{
  "positions": "rope",
  "attn_scale": 0.177,
  "init_std_up": 0.0706,
  "lr_mult_o": 0.997
}
MLP neurons of a small language model. Each row is named by its layer, matrix (up: input weights) and neuron, and shows model dimensions 32-159. Each number is 200 + 30 x the weight over its row's rms, rounded and kept within 0 to 999.
After each neuron's rows, "fires after" lists the tokens most often just before its 100 highest values on Wikipedia text that the model never trained on.

L7.up564,163,223,214,181,191,220,206,173,213,134,216,193,234,200,171,206,190,189,213,205,174,208,159,180,220,231,170,181,176,207,233,137,152,188,222,212,236,214,158,231,224,254,207,237,208,200,192,197,263,194,176,174,264,205,216,129,203,152,222,176,212,185,187,231,217,259,197,232,211,244,232,197,186,210,200,269,191,199,149,221,193,202,225,157,205,217,182,225,213,157,207,233,175,219,187,155,199,220,162,221,170,175,221,180,205,210,259,203,185,182,267,206,179,200,215,180,178,230,227,197,184,212,213,231,179,204,175,221
fires after: " ", "ub", "s", "mp"

L3.up576,233,204,212,217,221,217,147,211,200,215,178,221,224,166,178,188,266,182,204,257,169,199,234,214,193,210,137,206,235,262,219,173,216,196,185,148,182,163,148,196,231,239,247,221,186,207,252,210,208,213,186,181,198,204,193,214,160,184,173,194,233,197,201,186,151,232,167,225,233,199,194,192,206,157,226,206,190,167,199,173,185,193,203,202,193,180,224,173,185,182,229,200,228,197,181,208,165,191,212,213,146,102,175,199,221,192,213,267,171,231,230,178,155,139,189,201,275,236,206,208,208,233,228,169,219,231,237,191
fires after: "==", "r", "\n", "a", " =="

L2.up518,222,183,197,220,209,257,211,242,203,174,169,218,182,198,173,256,216,207,227,228,171,229,216,235,154,201,146,169,206,230,181,175,218,230,170,186,165,190,211,185,209,207,212,260,230,202,230,190,151,160,198,216,183,232,187,227,209,174,201,150,166,223,202,174,215,190,221,203,174,160,191,202,183,229,184,214,232,133,240,192,185,193,180,207,180,220,187,255,219,186,194,275,206,221,204,208,173,243,215,213,197,216,151,187,141,208,244,163,134,171,172,171,211,182,222,174,274,223,211,163,231,190,175,218,143,208,185,191
fires after: "ra", " ma", "z", "ch", " Ro"

L2.up587,154,179,186,232,178,197,158,225,260,187,191,203,194,142,208,177,218,202,146,158,238,218,183,205,226,184,131,182,235,221,186,173,206,201,180,163,217,187,171,172,174,147,194,250,172,203,184,143,256,239,199,222,168,180,197,130,185,204,208,191,166,222,145,167,160,227,207,178,209,194,267,155,224,135,246,189,231,178,222,181,214,217,143,211,220,248,152,193,193,200,180,182,146,238,172,276,194,208,208,187,146,219,203,239,206,213,219,237,195,201,163,181,199,214,194,176,229,208,189,166,200,219,173,172,168,166,202,229
fires after: " st", " b", " vote", "e", "re", " B"

L8.up535,194,237,227,241,219,214,225,193,261,212,161,166,196,178,175,243,248,214,191,237,189,187,182,140,221,192,228,183,250,221,244,162,151,234,208,259,237,234,242,182,218,235,235,187,198,193,192,190,222,185,198,172,206,195,232,172,172,206,215,229,192,245,182,176,240,208,177,204,113,187,279,190,197,200,153,230,132,225,163,197,198,224,209,181,193,245,154,162,201,171,210,186,140,186,193,168,203,155,180,173,189,173,133,210,198,257,236,210,135,212,196,139,189,215,185,226,205,195,192,206,201,220,229,250,207,200,228,239
fires after: " f", " P", "f", "la", " F", " the"

L5.up548,227,169,263,228,189,155,169,238,184,162,200,205,178,164,144,182,196,239,214,223,175,164,207,171,203,279,187,164,205,174,229,224,185,148,166,226,170,228,187,196,219,221,201,196,250,169,204,132,182,235,112,208,223,250,196,241,199,196,243,169,221,223,185,182,266,215,131,167,207,191,231,192,192,234,225,162,234,200,181,210,163,193,237,177,233,230,213,226,220,189,198,177,220,171,224,239,229,210,186,233,145,217,208,154,201,193,213,188,180,223,184,192,205,214,199,213,222,165,225,223,222,212,231,184,116,238,214,162
fires after: " K", "K", "G", " Sh", " Si"

L2.up584,188,172,232,228,177,204,165,241,252,173,243,160,207,166,208,239,188,173,250,199,183,194,173,199,159,245,259,210,247,180,211,210,198,233,221,192,183,254,218,253,168,198,203,189,236,221,223,167,270,197,188,246,204,190,238,122,163,226,175,208,183,209,173,211,191,188,189,207,189,227,228,187,173,166,175,153,216,146,160,213,218,162,204,198,254,263,176,196,210,145,200,141,141,212,226,151,169,230,182,183,177,215,193,217,194,196,254,205,184,175,229,192,238,189,220,131,178,211,188,217,196,244,213,187,192,192,232,180
fires after: " as", " As", "ci", " Di", " Ar", "O"

L5.up635,237,197,225,252,215,216,209,284,256,164,238,225,214,150,144,206,224,238,185,202,239,183,169,206,218,196,224,160,198,214,197,213,185,174,101,184,199,192,212,213,144,177,250,254,251,201,211,196,186,176,161,229,208,203,238,177,224,196,211,145,196,168,171,210,221,188,219,222,226,195,205,178,235,171,184,200,141,175,244,206,183,164,227,139,265,193,165,190,203,187,205,185,191,230,218,182,178,241,222,177,158,186,208,195,185,153,216,197,210,194,185,216,262,208,220,165,222,154,206,211,223,200,152,191,139,232,207,247
fires after: " B", " K", " b", "B", "K", " Ba"

L3.up145,305,183,213,238,247,229,247,187,207,177,206,188,222,177,182,234,209,238,231,177,162,166,225,136,216,219,197,183,236,214,161,188,206,191,182,237,255,222,145,229,185,217,267,227,195,194,193,204,226,172,187,169,250,245,227,170,215,169,238,135,231,216,215,229,216,249,188,133,230,223,210,134,201,234,182,195,181,217,198,192,190,166,178,151,227,200,180,250,208,194,145,189,169,173,195,215,178,197,167,191,159,179,210,235,168,187,212,159,248,200,231,242,231,189,140,214,145,190,200,193,219,224,267,197,228,180,164,190
fires after: " ", "e", "s", "i", " Li", " qu"

L7.up326,263,200,177,281,202,176,198,204,221,168,192,174,196,167,182,179,208,153,168,175,167,199,231,266,189,215,212,221,300,219,209,215,178,207,177,174,205,162,216,234,232,207,217,176,189,208,198,278,183,231,145,216,227,219,238,205,157,210,213,254,161,225,176,204,243,212,178,200,265,196,252,153,187,204,190,175,154,200,210,205,221,218,168,228,173,225,162,216,188,214,185,135,185,178,199,175,200,210,189,171,196,116,142,144,189,252,201,198,209,188,251,194,214,177,221,191,186,236,198,253,193,198,216,186,160,160,253,238
fires after: " F", " f", "w", "ic", "d"